From a checkpoint of a small transformer trained on Wikipedia: 13 layers, MLP 896 tanh GELU.
MLP neurons of a small language model. Each row is named by its layer, matrix (up: input weights) and neuron, and shows model dimensions 80-175. Each number is 128 + 24 x the weight over its row's rms, rounded and kept within 0 to 255. Numbers have three digits each.
A block is one neuron, or neurons of one layer that tend to fire together. After each block is what it responds to, as a language model described it from the Wikipedia text at the highest values.

L5.up140:146133083129147112165147153151149123188114088156147130129125113140137198105105156144118136123094160139079169106129138165128126206141174138151112129084124096108089117141095129134129155135158158122108099117131122127105102105110161100140149116105109130133132101133138094141116108121137133132
L5.up214:144163111124166142123153097124129131118107123125141155161106116126094145078153115172152146098095143126092143131136117122121125140135133136108160097145123115142115091101122129098134110117109113089094124135151119120134152098095120150126155090124170128155137143087113109119102162156120136098
L5.up233:146118123148105131148122096158069105138149118113074150117138105151124132119166169146090158106133124133108153079131186155131112107116160128166149100148144118173120148171120132077087115118108170125088156110100122134157128133129124117114113129130136111140154126135112146127100076099107138138
L5.up236:088119125191132122106101100148106146136128106145114157160129131199148141103101129151133119114151153139095105132156144129138107182128106145116092158118178156115127123131132121143120123108163107105133123075111104094127102159122122085094166134065112120109098150136120131109124105146107150096
L5.up300:121078127113181136121178098128122115152131152132115125154105114156153161103138113110092187076148122108107168126126133147175098116109144149146094141127143123161130123113138114099084133119157161127126120148146140102073105085146118173154083132161126126139094122138122112130149170069174121147
L5.up435:124129122146123128117113116124116121123159159110149157106122095110119130097134156153112096154165079144113156143175094186123131138114146147151137101142096086078146126122117125142151129158149113156129104159153080127158152118096124107138105168085131114162082144150065107102152191165109121129
L5.up769:137113173123120134166130125102147129158127182176149147099128130137121090162155187129174124107089080130124152124126133132102113124109115165126098151150125137104111133170121149112131132123140075134129152122122122111111133106136157152125146117087113088140092130109128108117147118102149146138
L5.up778:109125147120148144125132137064120126119124115130090120147148148098129215141116098136138138103132112136135138111161116153130097156141177159118166169118149158100144116122102088161127140149108123136132122100114130112124134161154126103113164110113111160131109098105110085135128092115105151139
Word-internal letter s. The letter s as a separate piece inside a split word (De-s-ert, Pre-s-idency, Berg-s-traße) or at its end (Kings, Hearts, Boys).

L2.up76:139118187144110148168122097099111129200096122100127130123082121126124130112116146118130113123143107133126158157129110149144117142077137126116120131126158180090147110112135142154143134110178118125128118143109092116112139134067106100114126142129145141168109115118105139112149080131134115114
L2.up141:152108136125103115105112119159108096164100118191124144150128142094140111093132144116130106156131135110144139103150115103111119130138102146161128097151129072123160125087125078180104118141157112108157158110063147115091131141079146131137104087160102129138143158117190113134140096127116179130
L2.up187:146103147140098157153129106108131106137163119092141104152122116118169088144117102146108102093140122152100099175134122165125135128124070133134058140144167126073129156117134165137122127144164118118131096146143116132137098152140131121147121096141160113162110134087100124099133096077148101131
L2.up256:128110158126118137160122147101153127147110144147110130130155127141136130117133122135127132134120126144146104132152118125153159137096101089114088131110098126113134119110111161128168153150162160166163105145131126111077077124175080083178142142111135064130124110132084188087119143142153120114
L2.up282:114106151150037115135135118134127123124108112138138139147135110105108103103157089132130134206142115160072163111118130174092105113158122166156079168130116159153096099126137097171078116088152097086152150141073079142182150131162158130141085138152165115106156127190113111100150102108120136124
L2.up326:167137148184114098187135133119159134143121113110131148109141157145151095101111098111119086127138091131120131126163135099139143092124132127119098115126116158085119149125135146100118196095118161125135140166143066102109100137147126127146121092095124119158128110133105131117120159100142066142
L2.up441:130113142090157133150101083083090132140135106118128189115107150124132113118141133151118096168121121119110139136071116110143195118124116111151117155150161129116127080124200129123136094103196155117128155067137133158091135159127100117137109115149107122116135148104118121117139120096152118114
L2.up716:119134135127127125183143137119121140145161160120154170124109167136123118160094093133100149059105156146128111149112084083099125118172150118129112169120154142108157108150102104147139113106170136099103101116125161129149119147105097086122102134129138146113110133100108146119146085103132153160
Mid-word continuation pieces. Word-piece tokens that continue a split word, strongest for "e" after a paragraph-initial capital H (He, Heart, Head), also ic, ist, u, ly.

L6.up557:114149099130111097125127127130118126128137158085133129182173119140121188103122114129121096180121157142156155128098148173107113115126132113153152128138166125146119110102110122142129117097160116162122117123092115141120152141131132130121139210131129102118130090133103124189116134171116160156
Word-initial letter S. The letter s or S split off as its own token at the start of a word, such as s+ide, S+tanford, s+cared, S+cottish.

L6.up27:126167126123178096140131108143129103171078135126162123089118153145090140118146149105095114123143072107101125149091122097120115132135115093112114102128175120095129142174158117127176142121148140157113134088105155124096097194100124155133142163131127117134135117114139141139072108117135075125
Passive auxiliary before participle. Auxiliaries (was, is, were, be, been) and end pieces of split adverbs (gradually, urgently, never, soon) right before a passive participle: was renamed, was urgently needed.

L5.up80:157145130091133026130161136118121113166169107111107138127113175153128130121140139133067122120139086172167127131124126136132156152111175149071123132106142157152088131089122133095121147111136170101123118147140124130125128101119131124099143121121091099122125139153121131135160136130102130160
L5.up218:143121108133156099132145129134137127115148184143133143108111099148162122121060122157096074115151123153083118148117177150113148158136144090144111136103138112100112100143128136114134126146103158078140134119149130146153114139086135113138171145140094165140093117095149120115134096089074159131
L5.up242:136118109132174112114132120125127158105121099120128131113137142119151153066122164147136115123126107178087128115147137163137141094152128154151193142143110112112119139132138110123140119131073150120079124142140098091131100126151103108106154145124112129096087062138098089156144135144122172113
L5.up346:115141080144091138172126124125107140090150093142124086154120124120125135141120125142119068091118148118141108169111121111124098172140146124120086122146127156131104115122146171089127149107105168144098124112133107088097126142106179137109111150078150127105151174157137103119108161122155147146
L5.up401:156132138141115115142139110145126120094149103128137102114168103138109137126150129149141133110111108137157116102125141147127109153102158147184140165145108165083123162115124098107141127134158106171146097137111125123132103156129119132078148150154082088108129139113118146116153148089144150082
L5.up599:124144123081126166096130139139151179182104127123138121095128133124080139127143102097093133152108146154131147127155151138122140116141128122145135106114145081108134125100122094103136112120136155147123168101155121146163152128132150151114100121097129078118132121190128123092134167182129099096
L5.up626:117141122128098110153093159120111129138063131093127103108129128158174155179119156159121112110134125111119124131133159094118129133133149138090167149134152109081121123134148182101120158111113187146171141092106134097102123109143128140131127152114163155110161130133155137105153135123142157119
L5.up711:129097070143159111100110092119112144132141136111127128142112152156101155139137100184125126106138114127143132139148155120148082142158173144160099139148140106123162134093104135141116133077144175118119131154149160112162127115105120100118084154088141110108146159120118093085115135156144145122
Mid-word second fragments. The second piece of a word split into subword tokens, right after a prefix fragment like con, ex, s: Con-st-itution, ex-per-ience, s-ur-gery.

L2.up132:165138165156125098118125119172121133177112167140135169101164187125126112089154130112165154114143096112131089138108126110151151146149129159137117079151109111123118148124056155135131150105108109145107146143152153125117114106163147124124127115119093101140160121155120141116078093102150146158
L2.up170:137110147077126079142168121130156171138154075173096122112131159137140131083109176164151058071172128120111117104142144133142128126112159147139140105117127141143136089136133102159143098112120116086121084133106127144124138170123153191207166152097131120095123178137104109118110167122155151140
L2.up198:132103172131138123171156150137156127123137120162143129140167104155139146105092111143120093116181116128142124140133107112135156114134099134143134136070115125087110089128117170109108129145138071097097178102097147121102112123125107098120147183101098109121145134138130172134151125136154131166
L2.up277:122097102136127109127150087146120124145145178119142123124166172171121189136143139141146145152120130113114133140152163116082114152108143140088114129115123097154118146115140136149137141139118139115122151174123064129131092154188086151108151102133075150112111125149106120140108153113146156144
L2.up364:138107117146110103135137150114197134151126099131144120128135155097145123120137138148121114130116137122131125098142110143119116102146145124189129117156117157136106151106157154154105165139168147161116108078100136095127134103148220114066126157123138123057144115082134146103097151121170148133
L2.up471:137098140153142122108144144085154119130152102126134140126106115115158119099138091199096117137085128134138167151158118128150172096098117174140101152127051086122155110112120126100154142113157164138132094116137133111135131142093150114160139134112123098100123177087117137137119141092126125089
L2.up521:112097140118168060149125121115148135133120154177112108133101128141125133110125064111132116136124134148091155109123096107117143108170108148123080141123095144136161112186146126150073111118123151108191098131113147135118165148161148107156118143101134118170167154153114142105152174122135147110
L2.up795:136138083125081169132122103125127089142118099139129151120144139133083143111145130122157089145102112164147133111106137154097144102092131115114128115096118140122145125123130115160152128178147117106154094141119107129117114127099111157143138148120144132175103143145134070121168162123121117132
Mid-word second fragment. Short inner word pieces like s, es, ed, et right after a capitalized opening piece, especially Mo-s-cow, Ca-es-ar, E-s-teves, p-ed-estrian.

L6.up325:151118145138162167144123113107129117138122104123107124116147119123160157096139086139166152161083126134130118179112115138111127159136125156146136120131132091132134127142123102113160126093127116192144110124073156109111070095121107141149102178079055126121113098117138147111097142142111106180
Word-completing fragments. Second or later subword piece that finishes a common word split oddly, like hi+m, the+m, Al+th+ough, Th+at, 11+th.

L2.up29:135117123079135115161114133090116130126146107128166167123137113146092116112120127089079116089109132110168175129125144125151098103126090129137128120098134120113125110094138140096127160121137118114190139107154107145113119137173146117136130152119103072117127155144121172104118166146123106141
L2.up463:158107117137129116136134124134144087135079129137088082121109127106143091124158141095097101131112125153136143166102134120166153154127115150127115126113119115161145151104132138127120164204111084142114105142075147134151111164099122142131148131115124094131124139116172137154125170112106171111
L2.up527:146141130134122158113128136143121139135121131191097136147130175104152072104126107124087133145155153143114145131114080164146137128149078130136121094096150112151083151144108148120098062135125089121155129102124097112156151138164102099128163128137102161098126120070127102142143137113137096094
L2.up580:106127129127108148137138134105103114119129148130090136137108116144099105133133197095135097105076122087144157142119136122117157173121097121110072157142161110136098147108130148126163115172146116085136160115135081133120106159121141132123141197127133134124107158122125106108093115131096091115
L2.up601:131131127146094116104089136128136125096115107113106170082137145118066112136131121131152132087095128139113125128162127130117079129155104183145134085112146086107111141147149139128144136153112110121139101049159147119124148151128093124124138171146137114156113179099139141148082085109177124121
L2.up612:124130141141106151129145095151113086143130101145146143131129103132138125122142151114139109098119139092138068139144172149117170144174135150112085140093162143117115128112117123153090146155158106162087095169148108152106114087116129131136160140115099155094110117122159135100084154108140172135
L2.up777:151166170137134144119080081095108135117073126123145146107168172135106064115092128096125073135125128127138145153127200147163149116167114151135113144152112099109119132076133135109152123120123097121131099131134151119139172132130118092125159196102113171154102152104116112149116137157146093146
L2.up787:133189151133119112106069109149139135183119080118139180132141108078130115114134136138065125095110121136153115125125158145171111099134154155141176123162140126114125145132132129111139084123091149136184122127149113138142114091144069131147124114128100153148117150129157113142159150136153138124
Word continuation after function-word piece. Word pieces that continue a word begun by a token resembling a short function word, like the+m (them), The+y (They), with+in, Mi+am+i.

L5.up89:145140157123102110181165108124149114129093159125133146163152128191142132132119144099135145126118117103136174144092121168143138085151146157166129137159121128157086093109102121129097137140116123162118122135122066141153140141182145142092139105138154085136136148087160131144160091135124100119
L5.up142:111126114137147131155128138162153136086144115104153099134168134135105102127148120100130119129133132135098186124156116134158137152157158153103132098128163130102112158125118122165062154153106110117159159124096109169108109111140125122119153167123147137147134087142117107138155146128060117146
L5.up258:099125084144121129155162117122170104096081111131126112131136097085088139076127125116119121116083085143101118105129145150126107103122144120174102158137109138111119091141118149129073143123132103152141158127178107147102154109127145174168084122111123132147143181123107115158169142157110114126
L5.up280:127128110138138156180139099125120111120130116127080124076097135103088135166168108132163141146116114122130127102114156101120123139159089106102117124116172128165113157122088152131146086084130088163136114156128109183138142150161131158113140153171121111108141156108115130142106068109162178115
L5.up327:161131142154112139113124138120123120125128141115096134116118137127170120167192151113146125126095163121127156137154122161120130162108115110139107129134169113102108163115103111154105108107080121154096118169151126126130138123099145105105166150074078062138177104085122125119104107137148125136
L5.up464:135123155139117127190138145143129131156137122119153122149125138121123115148146165137106135061081133114138104118105120105140129122131152156141126151127178128151098156153136142126140102141131130095079066136143103119154112131159118115169129137130162091133102122113155109142134099128180120111
L5.up494:167129132102050091125147130136107106165107111099117083122141109135118132160114093131160158141123132101079101136126122149128122160142131135122137124139116127121132133142121183116102113147144129123145145150136123168181115103129105090110185084153110127179136149078102104120108128119136126133
L5.up667:163096100101091152124118121113128121164107130108135147093133120113120132154173123129140121093122122140091130137129180122141147104119149082124058097119137166105142102149101146084131065166132078134117150145127123129175137113137113140127133122119118143095114149137150162156110143125140105122
Possessive apostrophe after names. The apostrophe of possessive 's after proper nouns, often foreign names (Nizami's, Yemen's, Kafur's), plus mid-word pieces like Pak-ist-an and commas after place names.

L6.up39:124102127131148180143109102119156103133098125110093123166146158146167101129114178120102137121113113117124086135162143129132113127135124155099107113100129090098131158175129161164139120101116178103086118115155107102166093134165105124096145118128148129102133130100149140147130102151110135127
Possessive apostrophe, word fragments. Mostly the apostrophe in possessive 's after a proper or common noun, such as Detroit's, Party's and airport's; also mid-word fragments like c-amp-aign and Al-ba.

L2.up43:109125134160135097089143093136149121137112118131104133126092153127144150097127099140152136105155148099115135081135125114133131094173123131158102137140112153121180092098113130121144160142100128114093105101122100123120152110140120128119122134114121109126089145115081142155088110098100192113
L2.up129:124111126088168122117138172163124143169086165131115106135126133130123127089103109097146133130140117152087103157135185112145136128115123132130117123151143157119140147148137077111102091126133155105132107112125139124131104103121109128112097112154106097086126146117121129141131121108100154139
L2.up138:138102103123127136141122111154124102118104138123185134141117143115122141114128112119116124118150095126153097127165122123123120124075066137126115171085115129142130118085128149143097128143155111100107113092097135117126133122123139117186112133121148119136138137100099175132118141110093123156
L2.up193:105132156095139155106136122152127096093139119106112146102159092116116141180176125137151136152135080131105151115136149177086122130155162099119109108129114090171127130092139105134117132135115110130148149108095094175130107096152131123150099170148084141113119098094142119145131110148133135141
L2.up316:164145114113108099145152149097132101169100150118142093121161091104109112113147081130122135111132121154122115152138173128109166126120137142168079148105155108161124117135084115139165107154147085140127095107108184158142201142111140076089120139137118115108154071129097089168146152122130151142
L2.up605:111115146111100088070149144101123142119132101102150146115093148142105143132104147171121096109114119171089132146109104145099103150099101098107136116132140130163142154100134152129090151147143138127136089100162112149143119138125134127145135140108153115090134165106125098108082111127162158161
L2.up752:152136131096150156123149139115160077081118111118089147107126129146113141087120108112134205124152076121097173136153109158121129106108135114134102127171130135143158103107086155110100131103125125133131076134112157117080114105102132142112153114139125139129122116111131125162163107135082131143
L2.up820:143157091130102135108106129106121154140140109163127142110139111142092146140102107122129121139137082105117130146108126143115103152114123097157087142169120140141153137132126167099134092107078118137109091142122116129120132086116118152116103132152137127122162164069070155138133174126159105140
Split-off initial letters. A lone first-letter piece, usually "s", split off the word after a hyphen or space, as in open-source, two-storey, co-sponsored, re-signed, simplified.

L2.up67:133195107129140105128086125115146090127131133120175162125114143136129112101135131123123147134112102099121125128140133143119131121139148164111136150133094144109141148140129084110058114148105133168099092191155111123139108125136123128140081137150148135124126142126182091113129136156181160134
L2.up127:128144092128128131138135133156118114117195147100139111126120093146123127139106108139091143161182085130140118158172145094125127135101131102150167112165089116131154148111117132109107129135136183142148111152095106114071143103114124184128158155126148123068082091118191084151141140117128122165
L2.up290:132161144109160094132141126155138165098144167107150137116162127162121142114126075147081109174190125109160109142163134106116110136120113152141118087127121149113068108131148110103167114171135139101107100132123144130148120165139077162115133133107150116123134132108144112105124148119175120127
L2.up526:102147132094138123127107151164127108174107144137149158130086167140136120115104136107063112136136108123114110156146126146146105126111145101120170164128124140099111134122155097118152084105128143123143126179120123150106115105119128156137168116116171143122169123158125121117117130157162074122
L2.up540:064109136138165100172104176071135161115128119108131125166101111101120146138135120152093105126124083105107140144156119114167135124160099140165131128121120136121112147153150153177140153130120121097055141106157132109170095155107089121143133133133158134152109180120143114082102154106153112132
L2.up621:126140114130110107169103156108158123148106118106149138098122171150140120104149149190148124145147099095119156161121139141153094135123124126082123082142108093094110119171127146110122094134113143175108095150131138164164117119122123097176172170135108121126118129201131117130167154107144110100
L2.up647:122109090106109126094157094128105096125150159102127126147123121110072140151112140147141146156147111153158085145111125129112161144113140091137159174120105089133100121171116150117104141147134172128120148140130174130128144081120127100165143127131130124116176146111106134144153104074142116141
L2.up698:146124159097155096139128127143162150106124101119145119139127129138115157156119118111138101129124131090105137140129131128104091114105155093103115146133180139142073169124136166126097131119191091084126116151127148124126120090134147111102075145107142131133124123148108120142120100101112160117
Word piece after split "s". Mid-word pieces right after an "s" or "S" fragment in oddly split words, such as sess-ion, Pos-ition, Profess-ion, ins-ur-ance.

L2.up117:160099153115093101131115157141146151093166155143129103148140149135090120155137119123131100151120096156167158146135081145103150112108105135131106151103108141172130132105109121133119131189128145092130140113103161120109197144085121109111117131133067145138111143136141145143111063115140127223
L2.up294:110172133146074136159098100124142120168107159124102121082115134116075116086130160143192150109085111121089138126117121133110172127140150127134101154107133086115149132125114136174105105123101102168116189154084131117109172094163152125089158111129112113142153115118097164158132145136146147153
L2.up320:141143176097106068157132126125141086148159081134130154138154139131134111158118138164107125093070111121158164115120135136127131116100102121085129161180112153173141146142093126160109144179129122133142127100111121130120129142129109176108127125082142147113171124181095132120177142117148155102
L2.up359:074100122137132164084143114100095098160117110177147132111147182101144089125130107139145101104084146130145110133131120171119153146136100141153159156141165143090140139123145088130086146134101155146135162145116063166112093130138116112117134117113085132151171152125134117099094090142116168126
L2.up393:151098146133149127094154158145164098149119133117123176094144100115109114144125155167112173124135125102088121107178089117126123087153098119108147112128121124136108132154130084171142092111123139157109113085119101130107144147082092119067125128175136161127144060145154111115107142155134147123
L2.up638:136144117116107123079133147099165147168121164100118179154174140123115067098148210116127133122161140132110108122146130124112147082097116119091129137121160128140163136155124141145170163087100126126116140106161118136097115126168136122133149121115129140101155112093097123177094133159112118096
L2.up685:109136124129140104107153140090145145133169107123127123119187131153123125145149145112148101119153146146111139103150104148171164091120163110101126148163177134122109096052129134133125120136123140136162151167142136141144116095119129100150159123121167159116133105126140155144123133141098093161
L2.up776:156146124131129152126143116124144108180124142099103127119133116138089144105090109095123152121140124084135155131186167151126142108138093113059122156114141142168161112100155128168139097107119123194119204105147159092103117111158132127170115132115135110128170084108161093121146110108123112199
Mid-word apostrophes. Apostrophes joined to a preceding word, mostly possessive 's (Mao's, St Paul's), also elisions like Sana'a, l'Académie, Shakin'; occasionally other word-internal fragments.